config.yaml
norm_place: "pre"
qk_norm: false
warmup_steps: 200
MLP neurons of a small language model. Each row is named by its layer, matrix (gate and up: input weights) and neuron, and shows model dimensions 176-271. Each number is 500 + 25 x the weight over its row's rms, rounded and kept within 0 to 999. Numbers have three digits each. A neuron's up and down rows have the sign that makes its largest values positive.
After each neuron's rows, "fires after" lists the tokens most often just before its 100 highest values on Wikipedia text that the model never trained on.

L5.gate29:461504505464508538502486507506484472514488511505464536463534513503511540544493500494479482466498533491549517509512501461512504511498462479503491466485492546516527491470511524502501515501505493549498520480500517483490499469529556506519546519504455537489499470487510507499497543537496496475
L5.up29:512528521502447465456540518510468528525499469510504435513525520481497478545550477526571544498527477524483528484510481473536462507502512522500536512528465481469421477485468499497521536522486517513472500486514488475514505481480510546472535495544515503483500505465529498504512526487515500487
fires after: " the", " K", " th", ",", " n"

L2.gate395:496503559506552506498497522532508495492469503528488466530522522523479465530485540525560548506479465512505506487523428498502478484453517474487519516522516549510479473442505469491508484475529474527501485490508537473491529501479481501463460485494496538510522487488490495501506456483493505481
L2.up395:508484545521519485430532513542521500486448494513527523512473534525493480503491511497501531450542507510463552507525413534475455510530501447476468499494474542497496518465519533509474501470547491555500520536503540496538508508496490528495471488465489494521501520468455503497505477505515506506
fires after: " L", " K", " B", " H", " F", " ("

L2.gate185:506496512497483504490500509459442531527483505535492521460498517501471495534497545501506518461511530496474482474499478484465499439494514460515517518491504493445515523550500485478482465505546491503521454488488534502490526481482502499521515520525476523465484493521477510528550493528505475512
L2.up185:452474499463490524444474471460500528474499486462519502463504528514508469522518482461516493506504561460499473464452470517481496521503526500537459462486450480514501474495463518450517449475475539475484500511502471541504512527491481482487498499487492507519529527491494451502482548499486488490
fires after: " s", " f", " l", " S"

L2.gate586:546510478455477545555482526489524533531505502523493505522517463509494524506472523538474508519505503546532484485527502507519506484472524520504504505520490494509472527427489441520491494491475502530494499517502494494499525484477449467495524452528490516486534485498496553495484489521511508473
L2.up586:477488485506484535459532529489571466477487532525472510490510503466517474512527495493521526474528476492515477529468464489485520545457526476532525481474447513491503509519507478496512464524548532484485476497522494500492524520475520535488487511538461516486500545480506498504505524515544480461
fires after: " (", " N", "N", " n", " ", " \""

L2.gate91:510487495467520481494527533507511509502490484523451481491522479483517493499489554517522511470478474518489496449519526499502509576467485539503518514503473482537474496495485526485484488498498476460513483489476513531510481491472497489526546483519488521482510498494520572533537507468492509475
L2.up91:479498520499455474484536454472477527530471535494495474479485501531482493505535509507515512492474483486523455516550473521498452483476476484511506505494534500501504456508480508465465522491504459480474493471487504484510446494505467522489509522516481470486464466462509526570542493496469511527
fires after: " J", "h", " H", " Y", "t", "z"

L2.gate76:542464480482533493504506504499497539501521457512505493470490461497459473524484513512541495515501501477501461465475530513491512484499475461455498514474524501488543457472511488507509494493507502436514513505514463492529546479523532519471500514500509472471508478513484506470473457537501525503
L2.up76:469494478494511533507557505497480495505508514533487468520520511485466509540488485502490545534493489514500486491521500482479483512468475492469519535527479485478489493514538523475498483514527502497520516473511482471507523454467510512464510489497534517486487512489547507521535448491468510484
fires after: " m", " M", "M", " em", " F"

L5.gate7:461495509526496500447460507528517482463526498522492446476505462511502476513491507512500505476507506491487492464447471462517525485508477493505481520485456478494474479515539482519516494500487531471511478473496556493514508510461522539509504446506479478499553499542520502517498509523490479494
L5.up7:480553516545481512499488508528512536487472526532515516492534531482542464529483481465503521507495519506498499487475520491510508485547466519500551465482453531494498485463495473529521514504512514484495533502501502471511476532508481488540513514518478515471510509488526483511511491523483488490
fires after: "\n", " A", "|", " T", "ah", " or"

L3.gate125:503466521529507479481496501506510511505525544482449472533491488544517505519487539509466510489488493486498520504556472455479513498508472499466484501470488519515506463477476525535503524499534484519518477466445543516485526496518494476509524511504481480537535491490507494551502498482468512508
L3.up125:514472452507556546480543516472500523506523451486491498475495469504458499520501521533549513519472503534496510519497527527504486531509483527501506551492509510491504475534492540518467467517487463545489501519522537463467497466510483520484515551499488495513510525524486485507532503498502514506
fires after: " M", "M", "y", "J", " J", " m"

L2.gate490:536509476449489509498476484438528519506498508495499480510506480494543509489513481494515534487528500498532500472503490494482505509462510490499515498466459444476485518498490474488517478492502452547533495493460497480477472475477521478532508535511488486504529431509479439487533480487511496509
L2.up490:526537445464497488496480480476516552468513509527513488480515454510528500483477519479462488475501453529482463497504493496532498504472479475471452498492495513488468512472489432497490480522481461549465477496493514481499469518499468480518481480488449472501489491508481439499514482505503494450
fires after: ".", "A", "-", "ac", " (", " re"

L2.gate72:521533502507495504532507494481563482471504466465493505493520538514472527508490464474482502519569465496495516532540509470545497513516509466506537533449480461510497507526526497560481495483491518527515499514482516499484507544487489513528493502517489509485521521485486464512498512487523499447
L2.up72:464471480565504514540503501476488501453540470533544484476487542520425505460504533493469546534488480502503512531544463506493505478517511499516488503483500472538505508469534519528477538504470468524537508516493489472497506543504465483515480519478462520482471498442516484492510467466508483475
fires after: " W", "fl", "p", "-", "ie"

L5.gate528:484490450516528512548520522569501454469565493552514475529543496456521527481470479530513533468507508488536481485506482504490504518513476502516538501492480489454493511480458451505459446489482498488536482459491445492520516472465488511542506487481517477474487471507489520486548513490461479485
L5.up528:528496433488454491499513486519488503495508470506486504514484517485490487533486519526457532454507486480521526552505488541494483528495518479554551482506503525500509552469515477467482471509480486462469509485505452460546518504493480454508494514539495472458530520491510479518483518496531510485
fires after: " N", " n", " d", " f", "ul", " l"

L2.gate196:505500562495528546525506536521492499571492465483492477523510479505499472489501485502496517462500499521519458511494484523539452500452501506545507486526508477484526524494473536526522514491536521522436516502485504521485410491509509438495524491521491508521506485458480489515515496486488519487
L2.up196:545479505532533533509497525490506552486508523509519454487488491506487502492509468481493502509501526482505502473484483525544502513464509462494513529502506451526484517459499469483515493505490486529521475496521496473494426490579487479498495494528434524474492506432520499515475452473453479452
fires after: " Re", " S", " (", "-", " \""

L5.gate550:486459508521513506472543501486496484503542495493491542484562495473490506521484486496482537560511490516474508431514462523492529528487481477475491466527481541534501530521482515479507502487484459464481512483554538483486515479478477465510478512477476469474512545505507483528472510476544519513
L5.up550:484512473510501486461499495500520514520486515535465507497553501499480460505504457454529517507497456514507496474495509488522475532480505490461511517500515461491509485501499486513479496521496458483484508485484550473508466508481510472515498516510480507469499468538496540557489510502534515528
fires after: " F", " H", "F", " E", "h", "W"

L2.gate558:511492494523497502444558482519511509500509512512519462515493533501498475528486504485490508539478493508476465481477462513494469478476521538505478473480475513510498493527508513495489510501475519484493530487471551512501462490522511445491528528504510515523476517550516500521511503459504529525
L2.up558:516485491479507496476500526503502494489455482483494529424489480534481501499471505492475519478488470501532489547496527489556494561470497490512534496521469502513521510491518493510520485493508477479495470489521503542491511511456491482501468482501516472506493499552524495500540505511533504490
fires after: " H", " h", "H", " G", "h"

L2.gate275:512518471499504504534546477487505491515521501495535527481468512451468498466468506486496516501495541486445520531542500463451488492474452475481514498504505501439500529449511512510455519520520510510531542475557512473461524502519477452490478461498495514483520503457526468492509516529518525536
L2.up275:513494457470465535486462522509519526481512502505542469469491495483507490511534483491517490542503491491496466441474453507511520510493521513511485475462515513508484534467526497495518473513513504550492516488522509528488482527493524540537518554491491480479488472451466562526519500481498488462
fires after: " m", "ad", " D", " M", "ug", " d"

L2.gate337:493490515494525467511480479506504512557505523534448489514490540457543490508466524459496507509501468453517452501440508514467490519478497507513517509487549501506520490505503512511457442505513486540504494509481522513506480456482450466476485489533471440503539490489516486504500500496477537509
L2.up337:490531485521543508545498493485466513547511520518466450499469492457503492493475524499540471533491496481479495484485511461459473539484480507488510495475515489495488499497535478497486462481520492502527478477516516487483492473505493495491499482494575502536568482454490535522463501476530547520
fires after: " c", ".", "b", "inn", "S", "ac"

L5.gate376:526543499483476488498506482525507542504535496520497479483457508539526502512514494516466483504453487470505508507457503481476451494490475490517461506504474477520484503520515458451461510484507460524467493516516462525499549509542482461463520441457499497492493529501498484481481466528499507461
L5.up376:519516485424470508529475528494473504493504490544485499498514478541484529467530506450509492516478489490504508509487494559482524537502497487524474488515527479510490498508519520478482456542456492499520495521451472531493511484507518503493517488521502486472453485505512454492502474526472490478
fires after: " O", " 0", "+", ".", " an"

L5.gate185:502456523518495545494480471485511472495514528523521504430516513486488569497546547488493509516468548517489469469483512492466488473525497442479521488463501531501494495490517526489510533500508470494500467530485515513455534481516502488472488528519483524509489489546505495547550523550509501496
L5.up185:487532511502507492518468478537477520509516496503525491500524527440531490484512505500484523504465502555493495537490493498488520473517504487520516518516502526486492485467536490495506525501506481507521463528513461526497477491489477460489504476530483504497484544468468489487499506502510463515
fires after: " G", "y", " C", " K", " the"

L2.gate273:526480507537542488542453469493518493524496515511501479496522489500472521503504469511520468541518469448496467514518445529543516485527489420511477486492493489464515491507527482484528488491509473475534498467527484490474534514494532515465487547528498470486510497494517512530463512490506500480
L2.up273:499511500507487549514453488501461500505455524489517480502488543520482490479494476493502515523518468533511486488498524511515493507537444527486493497435481503491491502512487511499514517500516501486486512507511546499503510527450522479484476551488517507469526511471507485515504458520491492520
fires after: " M", " m", " A", "A", "P", "M"

L2.gate432:494494507482528485473501542495498501509440497512499468493507557521460489483456542521489485490535480504463475504481531500497492525488468504405544504482459534478474534501483498533494505503461482449493508485474488511509472497479453425490502427504485495496484521536531433559509488496461503492
L2.up432:491482500512487505484496509484511544504481448520476487494474468512511468490499491522519483517502555467517445518510481496470511514519512484497527482517474512484528528496496486479527463477521510473499433515497473486521532509492497467524441469503461447469496484542506528504490475512489465469
fires after: " F", " E", " e", "e", " Lou"

L6.gate195:511524501503515566498525521501479485520520442566484529485504503477461520502546526496537501482492505518494520483515506516498497515478450522537524502517517488496525525540517477511524504489472500505498522501508519490486473500493496483526438448511507533533492450477439461467497491476514522496
L6.up195:474513541464493504516489507510469509519510552522505505526485485518503474533517541502497511490482472471522452509481462490448527514481493492485474500476476517463537510489503505470496513535513481517497480509492524500496483500461501525497466543515493496488514505505428535453526478496552459550
fires after: " (", " the", " h", "–", "=="

L2.gate599:486514508504503506503495513536528483466493532509446541449540506517514489506455485470443520508492554502503500517456514539452505501492457535496536533504497501456495475452515492485551491478523533495482476478477485488481516498455499474521521473490457483493456483555494500495544473521455547518
L2.up599:481468490500472462459506489454488482487495510470516447500570505564484532514514514475458514497514483459525526553439549512509538462487506494543500523489476450480484518523530496534479559493505513532495504530488500503503478498487444540527500520494510484506480515501448534458493480489514504508
fires after: " stud", "g", "ict", "um", " ro"

L2.gate291:470514489511547491505503542524508487523480473510477535510515495500538517518515502431452523523504483491517516486470538488520496494466523534526552483479472511464457495435488517532503523489476476488528454523543531487479468470509502493511510499522464503502488551519509485469493490535504466533
L2.up291:486469486478545485472525530475493479526498497488433509472500522481501504567537515513510484504491511484474506528461484478505500552483544531527548492495460518492509502468471484513533490482504447468485457495503475502527460511513503477538478506521490462482511514530522514474495529499526521472
fires after: " e", " n", " (", " E", " se", " a"

L2.gate37:490496470526518495481484520536476462518578501518495485452482477545491481498495548492525502473467465477479508496528496458492487514472505507521503538452516503528523504482535479480493510462508520499480543482514540542502479550523485465506479496506495506508525526480439491479485538427510477516
L2.up37:498482494524531469453461499539492478524521507514497456483493500496483467477470566509502546529511507475526460543526508422500508512496468501481519492488470536483498497479467496469462456518507502532485509496528496536555517528521457519520504438480527493475497502484505549488510516495486462472
fires after: " S", " h", " s", " H"

L2.gate202:544487505473528489492538519560472508534481488563509541515537462496501495463503508528562475499451512532492524492490512513488517491481528517505476507471491439534508507519467484481538493494454494492506477525473475487471464512503528513540514513502453480450482522493514545504490465474525502454
L2.up202:469485486481549495512495516511467502495517447477505493486463518532515517476516489527518472542461556538489517483530506490466528465489486520461547517543502492487519524495493494472492468480514500504519470508498515503480508432532491507527530479468442559477476530479466520502498511471479527488
fires after: " b", " B", " F", "B", " C", "A"

L2.gate18:521526507544506520526536472518507499515489478488513524492502509480513483460515486503525534450482511516526492443556509527534518507489532493523529486499518572489525510507541467523455492530480470487530506490530489490481537498510497466492452507513516534480510443464523497465499510493492467502
L2.up18:452525504463486472538473517514525514526524461480520542454497513512517511514493495521503482527497431460468514503502502511517493451466530523484503508523479536439493471491502526539537500521517509531481483529507475514490513497512510468445465523534486506530545538466520504461491495494489441539
fires after: " K", " C", " W", " J"

L2.gate521:465519500492535524484518508464508483484518546520479529506501510503457521495453528548520524503514505483473487497470516499505465482510457476488535477511474504529511510495531512475495519514503517541501430495489498477526498546470488464496523505526528493505509509536493460500469492458496492508
L2.up521:476546461508506476506529541439509498532482473534454518541515521501495519477525525510523529485494494511449476531515465530477498487508450445527554504526483542490494527495500474464463509490489474547473482462451490521513507449483462458528532484549530575477517487514494498521509479495477485496
fires after: " w", " W", " E", " Me", " n", " them"

L2.gate435:522528548511483528494471480545543506505464492501521535479494567496503518519501500453491543484502517455469459500479525502501501520449444478518513500481536436482489488486513460526469497526516498535533451508479498541493521467512499472529498516521493536515458500512511513521511486491518502504
L2.up435:465435497495521488514506448511444526502535482462515495520520483519450477518482555542527539531517501529480522495505454537516507509497523449495492556499535503508483517495503496503484513477499505478475455510510506514506445497492518482502494511527489499484541501506529502473469466513486505528
fires after: " S", " f", " F", " s", "S"

L3.gate611:533502500468464545487518535500481490482493516558461513495455490498542496504474513506488519472532522481485501511503480461512465462503507500563542526453520499526524509514463481486484505507499508478493505508488474515481451497491558507534503507524490546467522479502547538502511496472498495512
L3.up611:524488539455475522440504537483460513503495513493452474522461491510504503521506511540483534480450501491487492503502489515511515509481490530540489490475483479509514531556464482465500459495466524493505487531482491506486427520502534474486503478522503527481497513479490518485503503490467535495
fires after: " s", " S", "S", "s", "–", "b"

L6.gate622:517541484513495496452452527518550468500496502480543500512541483491506492472522458501551452504517486466559485550494508489497492525522487527528503520512481510437477528522542513479505521505486504493516505526467552494477510526547532477524489530477495510505490460508491507489487506487481442531
L6.up622:512505537488504499486495479484538506484528499495478532459486501476477431520507506503512506522498549511507505519516511494499507529471452501484445528521488505518484503501520499498515499531451499493494526466510532514495472522478483510496504486569530485491537507491474518510516481472502471504
fires after: " G", " W", " p", " P", " g", "G"

L2.gate508:545482480482524471481431531503482517460522468505497488469484496512476460519492550540487526501493498557459488485524515498501504508493472468461490515451527569487483547456489534512493453486453494496474495500483519539492520526522546507539572461473482498477480516537545478511552496490498498493
L2.up508:493512485474469515473461503450489533507512493497524498534472488490490495514482536513488549526516514534508483479507525469557493526489501481486479501477469501469496549466538480519501491486475531511493512489506491578504498490539473482504539483525481530492490499495538520488497471478482500498
fires after: " s", " S", " W", "os", " w"

L2.gate301:482512430494535492461469556537494520536482548539483523548521496435507486523521430485475522490518489519524487488473505563534540532499492466495507491483514507525454532486492520483446539481514475523486516528531455480501501521490486473501459485490510480512494486465499496474472511522515426507
L2.up301:526531457484489477442494521492530513509499518484483469496509527523511483557501496526482548518520521495520498488491476472524524506502563456478480524453491527504506532501518487457449503489518466489489506494515514491496504514483516506535446492486483514478542535492485493517491526523535492515
fires after: " (", " of", " a", "-", " was", " $"

L2.gate468:498542486554504526492511510537569514521526516519479522477489535509568528456412484540479487531503488534535519489464568531508491531515486504515470490463526539509526486492507497479554522518533478505503509498483511496485500535508466484447529517526490502524493526532499473470490516567514478530
L2.up468:492523428556503485524469514497493462516484528496490511461516526465548535513482479491456501499526485513462487502510522504482527486532506480490493486499466498467528513473531470510533539500519503524465535463493505525498474538511461538503538508539492515482475491476506516532508520512491482468
fires after: " n", " m", "eb", " inst", "im", " w"

L3.gate579:532496563520489503471453453519522514520524524539505459463536470475476502464461477471517532462474505512522506492531488491493525495502506519475507504511492519538515491468499550495502522529521532484459498480513566502427468517513485459498506529486533552497525504492462523526512486503505463488
L3.up579:573495498483498501508558482518554489496501460477555498483494524461542487507469516487507535475501479540514507504515488486513507500504456486508501503475463522471474449453492509470516567482510523532489569539493504553520493494471522477524511505456509477450479529485490550516482522540520507497
fires after: " H", " G", " J", " W", " K"

L2.gate209:508525521537521503484503522468492503482532525537505521536513506454484507496515516513528514526454494469516517513535478484517574485514532485535520486462506536493513533513517532527508496526500522542497476527498529514489506480506506501461548548490523514550486480465495521505513496522537468511
L2.up209:491564446484500579475487499487491499455529528504536505499484475481426470467508484525467526524439490441497547501498479507512539521477488481510492478508512505488505528530513507494460518475492513482537534501483463488523476521509522474485506557450544473468464495507512525507512478512554496509
fires after: " P", " r", " p", " R", "R"

L5.gate53:513512516461504478544471494471516470477478472506480527519512491484557461508487526476495447477510505499518510450518530505508514519528518523533504501492486516514507437514473443521500532504498466478532526523509476517546469511501496498540478500527534482456563508536470495483480478480456503496
L5.up53:526472513498499466460476493466489488531526523504509561528478522531498520464504489501490523533496496526489522460510517506489501504482581512505537565475503536565512494501540503501499514462512500459512508522525493456520517492468494487529456525462496498546500489511485514482484490486488485488
fires after: " B", " W", "ai", "b", " H"

L3.gate22:479506504495499487505516496486472537498516500549518520500471508492519492526452506483514535465551506490477512524530479545476553514478498513482518472506494450479520526505485475499522486507532489514472511485512522501489504498517502496532444481504530565551507495530480461509505486496495523483
L3.up22:503444536485497522491534483522483502471482500486500522500505491457480527478487533526577477532485505524502481479457525508458482497468511490496490512503487479471486540478514514476484485518486493476462512511537484494493499508484466536487530489481482484525506497514483505501442503486549534534
fires after: " f", " Me", "-", " be", " F", "'"

L3.gate168:519529476483521491519473520473490484519474467525513493534493506510479505490483546519522496438512475510558455499466512471446509544458501486478497579456491489467492499537489522483508501488505463529532504521530551464493526558507507517510481487503507533496488485526488512499506502506522515477
L3.up168:496520507520520496496471526486499526491459505468507482469483523512516467513491469512492491499505502536484491493497457487481500485502451482476450533521488473456461491498533511512528513500500456487508500459471501475499513487496500506543525467502481555428527497565506493455474483513503511495
fires after: " (", " ", "-", "_{", " dep", "el"

L3.gate609:468472528493521536482525558534485551460507506529526474538465538501469482493536503489546565504456485494498523516516477517493479535494562533452456456501500540494482443517475517560496519486535506469496475518485533516479464520452475486487493521477474499516484526483494518512516486521541556490
L3.up609:519485514497462524460521484505483502469507482516473503486450512525505540443511518478523535491499481447510542512532467540486490499484556533512485516497519512487553532530535474485491507517516463497466476518447498510519510464495529529462530525485497490537554508465468461488513535473496521452
fires after: " H", " Z", " B", "h", "B", "t"

L5.gate465:546540508523531511533522509502500463473493494584452500435537476500538491523517533520510496486490522472534509516486557498466523503481532474497506525520510470520494537540515507477480490492481530499511486512494509507469519461506483523519495502522466528499517468517489511479498525532524497501
L5.up465:466468485489487540534490533498481513494452550498559496512519549499542502474487547549483464540473488545528469533506498499491544448502545474497511487488502510476503499464465490452513472525495510528511479498505526529521502515489486517493493482515483440485499494490570528551522489489462508495
fires after: " S", " C", " U", "S", " R", " F"

L2.gate439:540470505509485492523508514506484496502520483542454512497494432498487521509488480510532487494492521493500545527496510529516504495559519490531451471533520543503472545480474509482485506504487545504492505506485530502464484494470520512532508468580489461495525496516509467465519487532488508485
L2.up439:481478493455484539526491515512476482480528528526497512509490502502437504514524487538493491484504508510510482535528488489485455471513509502511556510508497534488469491411492480480474519499480505517503504514487464524492550534478517491517533477539479506477496526474557520469520471473497506526
fires after: " S", " M", "S", " Sup", " H"

L6.gate125:511466562497539494525466550475479503518519484501565469536533495484510490505533525502529474558509480487528478520476485529476523502500507471542473482474518487499520443500480461540508483475509464465499500505490484484516497506504526534505492460475480517516492517529509520495494520513515492532
L6.up125:489521531454472569477482439507498529491505504584490525465482512482541481492509488510470499487445493471495506511480528490485520530485515475502515440470509508504484465485531486456488505477513513509534545422505532482489488518531505481508504513543482471480502526491483485506533514499449508532
fires after: "ad", " ty", " A", "a", "ah", " f"

L9.gate340:550498477529472508495466555534494489541489482510521539541449491494477466531479505493512492492479507486482496552552507521505492518498464461503503502477528548504465527457494515491493489527481531533468500532470478517521487477481520506517489540480430508517552523510457519484487500502513521532
L9.up340:472515474454477566562569513501519464454441541498518473501526531502471453535495509526519483441510496495511432479502498511453480473484456507511467475464569500455537508504461489483482503501493566503494472489498542495482470484517521514517481492499505543493535492492523502518520538487507485487
fires after: "–", " in", "18", " 18", "born"

L6.gate565:482460518523486502470450479464492493475499494484476485499516512520471469484466499494496560486539517483539505544501505465520439508461520522489515542497508451526495519497509499500495539441524522479465510505486497517522514479517458539471498490514507529509482535503524505494516513489516478488
L6.up565:517516516481523484546511530473495472453507487478517526471527494457491486505468502526491507530489466549489530497532523486467569494515494471481521497514485523489474499486506497491500508526477463481488489470490487485495518554473512455466506485472506478506485482532506497522522457473494513505
fires after: " M", " W", " \"", "-", "im"

L3.gate490:474497551531520500495530474531501479552452479523496473496469498500512445472481492528488528448515464501492515490494516551531501529475486483506495474536471509487468487492504498456488501505468496531466486525524521505509532532497497526488522488519506520528550506472511507487529506514518514496
L3.up490:464487506518480516519482486474512530509510523450445512565537475470504515497511508499500536529524492534528552518503492501526485503505495485470493485508543523469513475506494525476442523483481510529474521496514471477528496499469522475520518538480518525538501486529533527507456495477487482524
fires after: " f", " F", " l", " ch"

L2.gate326:481540516493482540471478488462534497531488505500531517498466513535535494498499529501466532509480496517482533556458486541530497465521481504546487485499484517519511476465472511515486561488530516513497479484510499445485466498479472505508466477528505512522499489489485500498510501466472523509
L2.up326:504501526469510492477502516483483507502507573493539476467498518451508529522545491524493550541451494469498486525478530536496498510515498501501424486500536502509478483459512491486501533535516484512491501481460509520496477506483512511486522498542521517485531501526469515528518497478510514491
fires after: " t", " s", " H", " th", " wh", " h"

L5.gate314:538520480539484541514499532474556490541470493522471519524477478450517525501489493512542498541494518506490483494457502459496480501485471496482491501503476472518448525522470480510486481460522509514499502537488508555487526494507494479475480497467532487526532539455490532463506538507517471505
L5.up314:502474501533487527506502484488529472458485513513491532497490500479518510508504464525493526534499468483445491511471490502451539511466474507515488509513499508519473505480490523546487500481525505456497522527504513476536520477522520486503492505525452525479475515528516519482501525483486491462
fires after: " U", " N", " dec", "N", " Ar"

L2.gate138:543490550511559525500512482483486521469491535539490511504479489547466449491482511477481495454504507526480519517514497473490492480465521484463516535532477474508539467492539455473469479506524507492530508502492496479478462467491450530529506492504459454504475514492488488488479518465500511505
L2.up138:513549502469505510522499525464527497487511536514504505512498498511482483495512517477532539469493494530529495486546491485461470510450508501493504524461514478519526481505553511454498542503524534499515494487555486475492476495505496472499525474476489490461498574507507467502523484483489482486
fires after: " M", " qu", " m", " w", "ar", "M"

L8.gate196:510505509465493518496505519521497455500482503519508506482526505472473469444498511504485507507499512498450568488517500544516466493463539515492504468449521543498484477542488513441529486509528470494504503481495534506433541484519487517551473437463459472480515514515483511522474503497485516517
L8.up196:450488507527506455477487499532465459509434499478493454521556539513565489474497518502505506500528482516485518499506483501456512523468508493467457478475496485483465542508514540509490512492482466503452464493511501519515500491437502496500468489519514467548525562479460500481492534483514528542
fires after: " |", " (", "–", " in", ",", " In"

L2.gate116:475489517461513505489504524509503474524527470488500526499525465510521510539492527459476496460543486501450497509504512486473551506496561528486500546494528472490509478538546536483487486534474492553500483495482502526477518545517466515473526570504495516495482461482478491498491477494550485506
L2.up116:495484475472482499506523490526524491525466490512538524508513521505526514504473498484499524521488520494519530483469500504508515529507527521542507494478501515515513441518529555457501511517436538520453466505491485518504412517512456501463481540542533481475525524535516529474470505507524515501
fires after: " P", " p", " t", " s", " S", " C"

L2.gate137:521510493511524523487543477507532502494506482455479443489480478479504470492471488513506509529523483518512468511495556511511481504507508512504530503469507487509491537505534452515487513529481497473522522474493521475507476482510518487501478511471480498473517462473517503535470497476526500495
L2.up137:480461492509514577507524446462503518500498505485498465454528498474497476496508477496508518509507516493506491476532561488488507502507497482477493484537494490487458501517546452496498507544498532553465492500501517528467501466522499530512505529510462509477554485542458496491473527480533536473
fires after: " G", " D", " H", "G", " g", " K"

L8.gate445:480519534509520485511506487547501494502501496529498539500458489492537486495540521468531513469485516491537532459490491533511481497485513495523484433457481503526523505559491513516506493482458470500468486492529513497526487462509496550523505516556505503502491541483511464479471491446517525483
L8.up445:512482486494516481504474492466448422517538467500503504463507497467508503493530493515532547456524475490537553465505471512514510476487520463501530500514502498529529532466515495487461495495490487519514533476474501494458473464530496524482522510506512506460502512510488507452519476509483493483
fires after: " f", " F", "ac", " B", "|"

L3.gate57:458482521499464515511492521511531499482465523478501495476451489513462486518507461460473529493502496478473539522521511475496511449486485498510506501495481539506539514501494510539495519461514481531548516507491516486484476508554505510506500479519506522522492538454487493519535532504470492538
L3.up57:507539496492527511529484479518542530490481514492501509406501515502480527515496490502485497489519494538504505504501479494500460524541469494503483480494510523520531480474506527475493507528507475541510511497516497516522470556523477469505513499543502493484546559502511510549538510484443505508
fires after: " m", "us", " mon", " M", "th", " s"

L6.gate490:515504534460504462499508500504467484531478488501495505490540461506490512463500565496524525462546483415508464525513480549499498479481506520520509520506517496540489449511487511490472504517514534479524473528515482512463502510479496495507542531531468525485494532490510494585528506515518513482
L6.up490:490496512446520490505460474466454543485492468564483556502529450507525511449487511522491462483500521465504518502508501507488548544491438450535491518476487470519526495483515483512491526499537455533463515485470534517490492494465541537544494497480515532499493495484489545571513509493493518454
fires after: ".", "-", " (", "_{", "/", " in"

L5.gate358:512510492500490519465497508461486488506481528439494514534536489479507484492490528487479493492464520464513455521516477496489542492495532503520479528466513482494486485436497529488482479518496494494470469527463499509482496465505472472473517514528477488492501514444472498517521487513518481500
L5.up358:481524497530544513479505512490496523548522500538486472494477540474446517474518487530560486484508512493497492435503550522473533513500519515487506465454503449517521523516461514504479535446479518477544462479513507468515511481485481485481513555478528507530520479444501544503493506509530493505
fires after: "-", "==", "R", " R", " s", " v"

L2.gate246:517518533475527531517461454477538500497539461528501479504494514514491503554507488505497494474472510455511462575469477479461516502498504520487494514513507522519495485518514482514488499486495462512519470462462513468523519489490485489503516520517509548497533467523532497520496477476520504477
L2.up246:550503509477510527456487490498502484474501502546508495470506528486495468495514488469509469501454477495507481547491477500463511502515460472462464486533550483562519503502512499459467519495475478484531516468513491483471436521541511495494529482476490537443505486486535507501515487469514495502
fires after: " H", " h", " S", " T", " L", "H"

L2.gate277:531441524511538537499536509522453535502469486498556508479501529510470481473520551496474519495537509488485517499522420523522491484491483491500476490481480502513530492493483509516500521457510495478526507506518507514462466510477473503493491514527442541472460464489531478505528476456491518510
L2.up277:529557540557491515461488515524489484521533512541486482486517444508489525476535530504509448473468500491486541519507506545506539505537478500479489510493500445530503524505485541487489526488539483508516533509520491456477492490477481501506479496503458518542546484479481484490461516497453451473
fires after: "-", ".", " (", " Un", " \"", " un"